config.yaml
n_kv_head: 8
positions: "learned"
init_out_by_depth: true
optimizer: "muon_variant"
MLP neurons of a small language model. Each row is named by its layer, matrix (down: output weights) and neuron, and shows model dimensions 16-143. Each number is 128 + 32 x the weight over its row's rms, rounded and kept within 0 to 255. Numbers have three digits each.
A block is one neuron, or neurons of one layer that tend to fire together. After each block is what it responds to, as a language model described it from the Wikipedia text at the highest values.

L4.down254:141122183144182123135141059122151064111169169151125117130190142148166129163159092130129144110103202079113131136052148133158110156096137074175114095101048137142057156147110125114084183123141116140078095098120067062075059149084142193125087220132113132136078127154142131087158104109119150146093107159126133127144142105163161091077142106072162180119137129124128165163090086141121124075125
L4.down281:119060104143169155098129143169151127117115135162134110154153159198117092110123103160086069156114187083103106093107130115104112105124163142132080207142138120137109118097131106154122100157133110124137094057122119100169120074094155126145108148122109110130088213161092117107126110117148137150128192137139144180153148189124106113145165172139104152106120171152132088091137142108158076175078
L4.down582:169180170114106143185134169135086128131139119141135138153063112146136143082134129100056087128144164112114117147154153177110119137171153137173165103125110128087073135098118157136144185137120135157094185133192139115130097122160070111103136083151124133154132083044099099195145115135156136131200168077101128107088159082170097156213115126175110105169104124110102084110120094113098109083147
L4.down605:152118153101125110126151091124127120150138173118130141145164171137153089104150160097125103125134113098139139125080138190155154158077133156117093170127039147143149125097132153171078112136160137123088107103095161124130074109129156138162089157127177121088201133098134126141180124117186124142118109169109166182135117121085116105129153133102115113131143169094110186109136119151116121123138
L4.down692:127190122134139081180130084161154114122141144128164161108097110120114143122175105136083126150103131179181056138088120140131094043141125135063143125149161129144095141120076066165166143120139174150132105148154105066126103094167109164160126156138132159141142122068121153129113144099150078152119119160145161077111111136119114137122133104154179095137105181137085175122103097130120197151127
L4.down923:149090098168133136160113195119077191145158128140098162126144118165131141095162091148085176177172087154139204120163214094170159082146073165113106137102138102138115104091106210132068138131098126173128148078144158140065075092083182166104125090127116085147106139131090096117189134129096087132126207126112104140103123095172191155167192164095112092111195093112109158225071094118083085164155
L4.down1162:160104196070100103089110176039124129152117135106200102134182108126112106142101116182126146123118137088099056156090135120139087103159141157119108177136071135115152146093114164056094162177159114124177188166161106106099169162100179116096135106172131146140115145129142055138115177103087136163094155155131059126168137138136042112103163166157144134134127100121138098145126071075112138135200
L4.down1256:113089159162107109148114123107132172122177160113153133076162160107081190064086111094125137104147115129088124131130121149086097128138120137126157146177082182093128070168101100087096078082128123089101075135115149149113175165132136171110109106127155143164155159112088181157146128123157063104129137136132156112143106181132093099114145153122188076087143156124063128154057167172099083122096
L4.down1278:170066190115110107092137124136096132191107131136108135124118112150151113137109129155147119111097107143143147077137130157088123113069109129112139193129130103135113154163118144179118092138173125146143196147114108124116122122171097098163133148159138068185148128143138038167134103167139120134158155189141154168153122122103071134116099091120141084129126171082150147150142102107032126106140
L4.down1401:119161056086151144136110058091126197145130163092152115133188108144145049167156143206113143154161130131138180123124088094166166168089104110101078168173127123120101112147182108095136131145091105094081120104128113180070145134109130133109063096142181088198142145186161165103150109121136138094136113082133044142129089133127227070130152106141094076111181148165119129255119099180129139195168
L4.down1486:095124065124182098164089133124144187075128119067136114176059147174092078077085088078143121124160132101151146121138125095106101091149101122154071145155129131160052126169140163114128087064165129145143133169127122117164134135112141152104152080105139169128119111096130139105155158086118163129130070100159143141080125127138134154165098124121110145116120088134138182224117125133127082094125
L4.down1492:132140076131083127168117185095121159182198111131108128151176072077161098110183118117151087137127154123083123132093152140205112112164170096122152169142101092170168141164160117098132077111131127146177124114116088105122121164176129135144104127150131117126090181154077088129114104078175118163090136145137085172133130185163158057128135146155137109071113118177126125133132098194111132148112
L4.down1639:135087182122141129130155177198181086117173194115155166139115092115125114152184077164163119135147164134119119113070099122151167066162088169128176091129125174157134141041125125141111099108120131128101127168159171159167079173103060162178072172120142114136077159130123124160145106185078136147146103168129138085135152146146128190114159117119142100115198142136175129145182124154128059119120
L4.down1770:150085074087097112129133080157141135190110101137157122062127106158161149161202157076174125129154114105178130159140126080164159092134134112159129153170156124130147162125235119170147101189156138139071204128116083065018093148139107126145127067127138117137169064158126149119136148081110167082159194109102039157153147047122079125183137082114097043068170119116149071113161126101078130123115
L4.down1885:167164127147083136104102093135212126122147124145175176100172126207073181166172138170177176182094156132096157129143182132130099117193105075156085059137141090134115111128135135150144111117108165167182074100153101149098127145123170168087168155112161161122148123085123130144130116167115099118214132145179162101126108126138141150118146102140145118202165163117153098134080080153116167098109
L4.down1968:117174155173107143176160147107088137097103137128141158134119168099147144118116135150127110083126136139132139116146168128143140115143127199140094095156152111145159085145133115134096143128112150151152091116140080136125066095126111161129121112065115136116148139132102199138148115118121134201104105083153118093071155113096126169139116165167065135136111131082146103081174128179136076129109
Word-piece tokens in the middle of split words, mostly foreign personal names and surnames in lists or tables, such as Gonzá-le-z, Elizabe-th, Prévo-st, Rodrí-gu-ez; also ordinary words like cephalo-th-orax, alco-ho-l, E-th-nic.

L3.down82:118053125073073137202131064099079120176125178089159184178155101164133184103119090090084097107101176070103085127131134123123112079166124140084126130094111066140119184172087115187095125106151117136119096086194168117149136127219118145147109094150123116102100121169098146195095154143076094117126176113116137140085083089160096131096136105129112117095138135174117121122131091173151154173120
L3.down876:112128136109049163057145119088094108109125138129140129150083141122124091207143109141121134092192115103135141173103160154051123125151124127123155142165072174147154136146125182136168106142158139163100208113152175109163099090155150132167157176164147112134126097098116110139152124160093152134112143109147071130132091129097096154111135120149135119112132162111131156200117080133129094157098
L3.down1276:116082114130106181193115124145099186109122099105193113171155144085166141155077121130102132187091118075085071157113152149127143131169215115173101154123128142078103129097155153155131095100172182100129181152075138130110129146123202117131149086129094120106111123112106130092161208133117098148092105124115123113127107097147053080122119120058168151113155147126121134098103114115182119130118
L3.down1411:133076104085081133160094066116123164134103092078175147119122145127151174162115051129115105149134172057082123123086174099111103156137135148190098132136066080148122115109102122140095138144116140123158139075109181102115110127196136136087180152173164118107075135123100126141128148166096055111054178117095117137134112054110082106165131054119164171129127176028143175145110093148144141152089
Commas or dashes ending a complete main clause, before an add-on such as but, while, with, specifically, or an appositive.

L4.down125:171133086090115086105127133152167124135174095124064110159070140145072118180115120116115090170173148126125137178121177090113142141123124153161153179188103138130114085099105133148185067119138159134074078128152169204152125126142170173155148172160116128116111109123126157127160135171156113134099118156161131144083155024142165161098113149133125116114145125120093118207135157186136091158153
L4.down183:081126103157146170128104113178108160131158102059155164138168111106127083175090152122190113118114108126099091105117085111078091145110111167113121138180154127109168118115102140129147119065128129137109078071157130192127113145164091144154107141123164093129167206111158143096090114108141128138112145100118118156109123121135050108099122124110092122093105144120180105165114091113145131145087
L4.down335:098101131113171135109170139144127110104103169142125098138113106106098109156166122133127118134124196139148154209155160146123098102045143124123116157165095069126103128111010138100168111143178099145128113150152132115175226083191148086133083102159123144088221125122106159128104096115151109182080113113117153119168131112138124101093092115168074154194148140132134147080160126088131137147128
L4.down750:164134149111074115102171145104140149118137146139076128112165145105162132097141126119136169104127131130116137142091125176121107139104148086126133132114169109064146187089158134085081128138118133120013123159123162091064141111138148121150123142133156177115162155182122166160160128127143130134152161159123122106140135146139072122105160105144192129157167160093036119119182111146115109134190
L4.down803:087156114125145195127132177113102091172140121161088149107082193110211170150095159129099062150129161172066107080094077140140110210144134100095140102129116125144089162119117151130103175174181126174060150108119107159137112143113114135122083158068149151123120097098076166120100101118114082143121102135145077137095099149119116112142099119108104148138116151179123069103157139091116132119133
L4.down819:108150139135111137149068087108174149102100134143046134108200121112131174089189124182145150101129155177145126142119148146143169164103149165144123117142100144140098185087128155098175146118082130114133168178138118143086084109145131100136119149128143159054096116148135118131120132094147114080192163132136148113106140111066132160230146104148137107105129168109094152161097090161076139104143
L4.down884:126090143154133053111113083107139098114101115126113166107140198139130138148111064157143161184141133161190193130141119108140166151149180101105126086155142109114135099132144138107147131092110106169087116101159090165101137130153133150152194134101099186107101081137097099170172182129091161117143135110136130128128100138082134153206157173121128131135176124130034109158175092110133094112130
L4.down1092:081106079095111130121135078108112159126129125147144094167135075162106112095160112134037160113166050130143071119067176101163161098106138137121147111138160074138088134143089112131132108054119140112137137133158091071162124166156042102135108095141045141156129123160181136137142140109095146115095114121108171148126118188132131079177154096147145166139147097157161117070104189127131119133140
L4.down1303:127114129136158089145117187121150138087163196171122206145097171133166195119159119169144121176152113127133101152139148143154102112117134140152123122121102128158118215120056080111166126144074098133082019112169161138097061123203103181099094111112109127128125121164163172133065141153122116107040143066060108127151167196164131134128172120175148158143125073152190102126143109152199102097130
L4.down1343:139106078148140120144161115090097071133189118094126110179105093043115142147077096109149118131141143147158077150182139163114117175139149140127174161128172132136113099169156172117097116146174114108092102145130127161163085103165099147165138116188105102136182158111129115164104148106139137141086232120098086105120109132183142151212127154183092126136138094183128111078130129134151133163169
L4.down1562:117142086104123145110165151178108116126130088176148116092133182139070128151140084100073197174133120134093124118118104085115121126120163171092145089131138120145088184119111087086155148181088135170068116040148130086121134148139135115130105122121104053165065101082122209163088073177131160132113141110109145133149092145116126120220119101127119122121174098165116104098117103122142182143118
L4.down1574:142164159119162079125117127138162094153184180125093122132158096084162115148163121214085157149144181171090141112099136116113107147093118115164088071083162139090124153160121131158176109111131142130133166107142135121136139139197138176075088183093098163148102118121160111119131136127182105136094122170100079140117163102098118122099113119125170127140122139120147077232111119149136188176117
L4.down1701:175122092171075149155149194209118161137132148116139118159101117188154117115141187107158119133125147139167140165104153155116100119085172104163153175146122147109100152081084058106122110133143112092085107184121158095101155104134118136094153142125103135130049075122153115099137118116132134126131089146200099146178059128105144146148157135131146103123096149086083106151116116147122135135082
L4.down1707:073136152147133148149119101063109074114177118120174141095095179128132128108145111150130138160149115151117063153109155061109149181143165153161203160131102072121112107131107119108166098139145079092090124134161154184149072072150107100165133143104124090137109127223121188166177152101139173154114142090140160106167107085145121121094127116093156120139152169102168117123131158183134132156079
L4.down1731:087155133114154135112086094174142141111159066152104139119110131096051143165123087133136157155153184184052134111132169105089157093139156134158158149052128098143131155190129141140098102143180127132085133155152116079134164091157178077115084172068121156105091089093092102154120190091156186146079104094103127140115072141149106143121126142138115114136141092169150131125145135149084151178175
L4.down1867:162120127175146133117096167146168173120174126060084202131121121125126118107177181114149146101131073142114104138159183142139210080112130099131099145168143187116107157118131139103164098161170125127153138144083128144094147167103123118164156139096161113105173115123127110160065132168129054165075091151107114145149110115129112127148105187108101142149092124133191092070140094101146169176152
Commas and hyphens right after a completed noun phrase or clause that the sentence then extends, as in "albums, with selected", "singer-songwriter", "Cup-winning".

L4.down4:113166154180150131140073137156137120103112160120133126120107203144129137144093130065081135107110120135128174102143122076120121093155134112100159122145138068122168150162152134145067108100095144148137104089117076159095140117118141108153073097123056117085120099194098122146103104106132161084114120035112137059169097134143191142159107141116145212049083131135168144098078127137194148125084
L4.down186:104103084152110180165147152092135096150143132147159137185066069160120177110141095130128092136075129108137159066154104180051182123088123076156134161184151121111171087124142103120076130122154151110193116145096125139129162109134093114124134099081169127141174173098132136116127130136147156090109150076137126146146035123145157083191118109136133118136107137108062163127120127150138081093141
L4.down311:120144138152084150133108135169195167135166107100166099156142106142096139083085148116179177073116135120131148082143121101113081142140133136143184121145091153155118121137107077176154157110193119159135136189121135160148148138139113180160119085123135120106105163097146132110093136088118125126138158073111133174113101127094095167129129114146073087130129143087131069100163099118152103070104
L4.down680:123122116124076055131159096153128131053080107143129159087123175107132089169061142100163136120113136072176120105118171105103169100102139120149113116136187117195143119147096116117136092112122046134158118137132108124133153160110115124161111120092155114093135107080162124119104157152108077161154168147183071145117140091058105112095188155133154149194158124170105118090132122239064119145147
L4.down714:151138102086137140163099131099089160114162148097158073151097104100130187156134163102085141118097101138084149112111156189160086089157134128161101065124110091060126167214110079103144157197159133138144142130075099101128095079161139121137141126080124105129131083112130126101083108172163173153149111099192171111089128126114132107212110114106154140138147168070152158177092177147115099061175
L4.down766:177122135114126122140103145114126100094100134140179095175109135149119124121095116119061100141108121141149139103136170109135137133165108140114130174124112126147114163120102120139143116112192093125159119129117148198094181061140160197063125124109108142157097077165148117086131140191090166114108146110147124133166114114135173095107115113174149164052129114102094129160125149129132088130120
L4.down974:151149122112114124093113175154072228139129149115084159132151151133098099151124130160139111134113152096124065125111075095162118108124136124195168129115148154133148125129213140148172120133148105121165105079111114114149079166125116179144106164152135113161151052118107128121137074140118176061105177184155113172150170105114116200137128118133114132173120163118153126165117139133140040129136
L4.down990:109141143124078110123132186141058169081147119209113113087144160138088142139162173149108098138120116112092090179129160155092103103097141086144117139138190114147130121145173175080084087202088152131146075149123175140142135164137141129064130153144092097118120172065083115152149124132147127176117108092084165110126149137167088113100124113105149105123157121097136168108118130153105117130085
L4.down1514:178172113133130052157144134126143170159179111095131107104150095120105085112081127158106079129173151139147148158114114133137168091168089120072124151148117175112113158128077147160158127155130143103077146123107093131134082189157150121115215184118069068056155141116128152099075138119082105117170148102150104106157136118100117181121107155171096107085128082125147092114104181140157142131089
L4.down1543:118077168124124127101140117133107104153140103142140086127108099147132129123100124208141163148122138126127120132116170114088144129145123147134109201166144057127153128135161094100150099134126155137109143145116063111164134111120161148062107161164135140097157114113161127145130162110049149092157071144158129113061153149117148195140130166115085115089097100102165184107076137113130117094023
L4.down1615:101086188104142116138119124104075094145165209106189084108125140110130161098118136108162142148156111129150062146126136161137095131156141173136153133168123084140109171138080124148171126153218139183126103126118096110133130146155102113119117201134180181049111106126095092105142155112086141086136145128125178162143202062122149194069087127102108097116123196142142128170199131086179135163125
L4.down1674:138148030180181137152147126145131112103102099171164138115112088152152121139128119119192101160161124120176069129096122160103146097135174089108093132165148149102067090173173122110190167189145103164162105160162130128124106071104142169126133146187145069069106140156096117170122112139105176148112141194157072112116112188122099151136143180135143094148115145101074137107137110129113125144116
L4.down1742:114131159070137100172088138123098075068215137129078131101084158119103103130110151075101137129145136156128042146093145107161118107160128126112171103167192131117127167134121164121134153102132130201018158142197153144110121149150116132162076101113168090147137137064143127152146100129218152146149156130053153124080185120125100115156108209090103152127131133168126134109091169138129165140104
L4.down1908:128177149069094147093110161127135114124132063129159148116121106144125071036102154102123126067118135134118104091168037145130130080121152145144156153134131123174171151167120142119173126135134057154077171130146122068132104065160138204116148157128151102098151173125108103087140134153152177159124160128066103118163118054098096100147177189128086092121142137079167097121140094082137086122129
L4.down1925:091168153136112151136085093101115147124064110147121184164087104159147122124118160063134052138132158157137079124141120099185187085124070125156128156158137100148166090075111140094112142116060116157081111156153152194114129118098137101123136147104169108137173178083102116062128081129113089139192103156110134110066149108144090080138081140096115155081131155153145163055075159127091081092107
L4.down1965:093163160106137107134163173167168163145158131069147105074158101125141110110157130134152134155125083159116110183193139119133073080059110161127107169172085109113093116123125166161157091094165090106174091097124140141131128106171134121172192103140142161149121206079179212091171115121100135142139149107098134131124082149110100114131113182118127118196170097126084113117183168092127119077136
Hyphens inside markdown table separator rows like |---|---|, plus line breaks after header rows and a few word-joining hyphens (ten-week, all-black).

L2.down1516:164146099088167125130079153159111143114120160104104164103100149122124110090088107118082186167076097180106154133045132139119150113153107159162113141133086172172131164146157106136154092147144037133098135135084105108159159093145126114139131150111120140122106173156091158097131143063098109102090151105097075099130067158135114212105150149103096092162150109141126186130091110155112096136154
Commas in running prose, strongest after an opening or closing phrase that ends a clause (after graduating from university, as himself,), also in dates and place lists.

L2.down1842:074123051122083123085125168095138141120129161143114148112061137175104147168146146130169128112156134082174088114095131152094179149143197114188085164155136078129092133137171089135106145199119156118093147129132109114082147107100120163181133133140121125113141177134127091097086117141105164139153141058077089092178184113147118191157157125162180156126066101193185104183164099145087136058099
Line breaks right after a closing pipe in pipe-delimited wikitables, ending a row before the next row's opening pipe, plus some last-column cells like Length, Description.

L3.down277:132150161167155109105124203100105157129102147169127128181073114133122158140135130148115126111158062110071128088125038134130210131144133127160056150079124094115171140135160129109112134148150204077108183123103144085094179132099115096122066140137118132097099161170092153158120186117128124140143130040077158115081142150163086175091204182186108085138148079148153104123158151136110083077213
L3.down593:123117103158150115099147119084097097108113177148171132141126070122094124163118046146126137107167099100099154148122101141131155211135112182166117164114135105183114165124159136119098191164205144116128184160166125099117130128173125160125174156149102090125177187130097136038134190142107073159128191145145146162160161178121123106141157192184110139139139089150200120065161173160125081164100
L3.down1049:104121177109139097161138110060139124134122181138112125189116133126099123202162073111158159113172138126116177083112130173123150120111069161135134172079114126081142155161162100109123182121138161108116136111152157162083152108112140139140153161093095138145126129160110124112167144174112077112166134127157150118162136153101152084097107121174100130075111113158206132116126156114133116075164
L3.down1325:155132118117179112160166080086151116137150115179109134125109103076106107089111103086146168142170156170113099178120121100128164159121141167138095155105142091133092130127142117112103113170145131116157140154133163171162109107154130145156155144165209127135136135166044126075129185085200103104117173205157147143070120173123089137122121185192087096138141118124152122085130154119129142148112
The pipe or last-column token that closes a row in wiki markdown tables, before a line break, e.g. after Year, Pts, Final.

L3.down246:158119117112132149128146085049097117078131121115077078138142104120144134131199091089130147144104142197145135121067080132127064121138147110096141135125148141170109078180153125128156071139103115197108112101132147163175125088105064140115096109103177119179132198121197104145107143092162073123178104150112175182124192174133104084164092105113150152178109162171147144104149150121113110159151
L3.down736:116065125160120132148131154103158131100044127151173114098137171173114176120116125062071114113158142124099159129099080099100167169087162120177123106171090134097112125150151161187107153121138087170123123142064123133080116126146127159142185094102093039111154164167106107169102131123109152125118131135143126142111117187115099133171069168125138200145151127117103104109119117066129138137153
L3.down955:162060159141156133125095199177099080102131106111070149131136160142124106154138178149114129106096139078115123125131116166143102100185130138167087119142102090163162136122121077102110121077165135128121115097195158108144113150088126050112154109124129114137122163091113160161145162078102069124064131130155124140097109126133095160155200084085156116108139177112084152049137132179129150101133
L3.down1142:168147109142119129154117156117104104203155165187072120168157110116091158109153105087091121093125223131119133133175054147130106116108167130201174178120096131165157140144100123116136082048123121114126150138140129111101081137129056156121126078166176148127146090153130084082112107179162129128146110164103116134141136180180109102094097146174178104125136112142179117158167099121116151091153
Third dash of a "---" cell in a markdown table's header divider row, especially the second or third cell, e.g. |---|--[-]|.

L2.down20:095092186136052143133143100137097069133198152131217112140172132103130110121093122071123156062110122123182129163159125140115115094164143177117131194138066140139149141123110093093156104165045096110143175134120172132092113169163153169154127167156088148105122158169144144115139130085159122145145172226154170169095155091117100095069112170124124109146175112122075137120111136121144133097106
The word same in the same year/time/name, plus hyphens joining compounds (three-hour, Cup-winning) and in markdown table rule lines.

L3.down193:147175134095135116130139163152129060169154099107135159151117080159116077147095144128109117226086171144087147132125182152160140128118088070114128082074101144129204145154171143146117118167100093155106154100131118125135171121186183098132151104138130159137134079172086128122145141100098159193131187119146083117096109196112124085124125066136103184096179115179076105088154128164070178122107
L3.down572:114122077109115153177167104082092112126203104106106165171189124144163114133190147110167084091113126112121116146139085177200089103125146080108119168172040165168124079149105140157124101150188073086131105086119112059106156124120124152186102144136118142160108206131068060132144098119154162171168143147132105166107110083126179090155170065123116059129066125156154104115157085095123099188122
L3.down1666:171168159118156154171147158134122078157162148137129129103168020112135103067120133090143138155156149114110143142106103143188158173118118082086125109101124097150130107110151114108135134150142131121111169168078146129125146210119144108160098072103104101122145156153112148174121093131098068143139125184114063173135080143148136069206145021173100115087105132169094108158085133140084162133122
L3.down1878:110149140171164136145141105171097123099171123138123063139154168142120128126123098154145096142115162054107102126114104141123106066115105081160118181066188120162103160065131140147099166182182080132129180189096092086133139181145059180124075163142116135101141142061093091160180117125103135111087144128099185098157150098154131102113141089127138088102087110164104163125107111162163152196114
Word-piece tokens inside Spanish, Italian, Portuguese or Romanian names and places, such as Pucc-ini, Piaz-za, Guada-la-jara, Rosa-rio.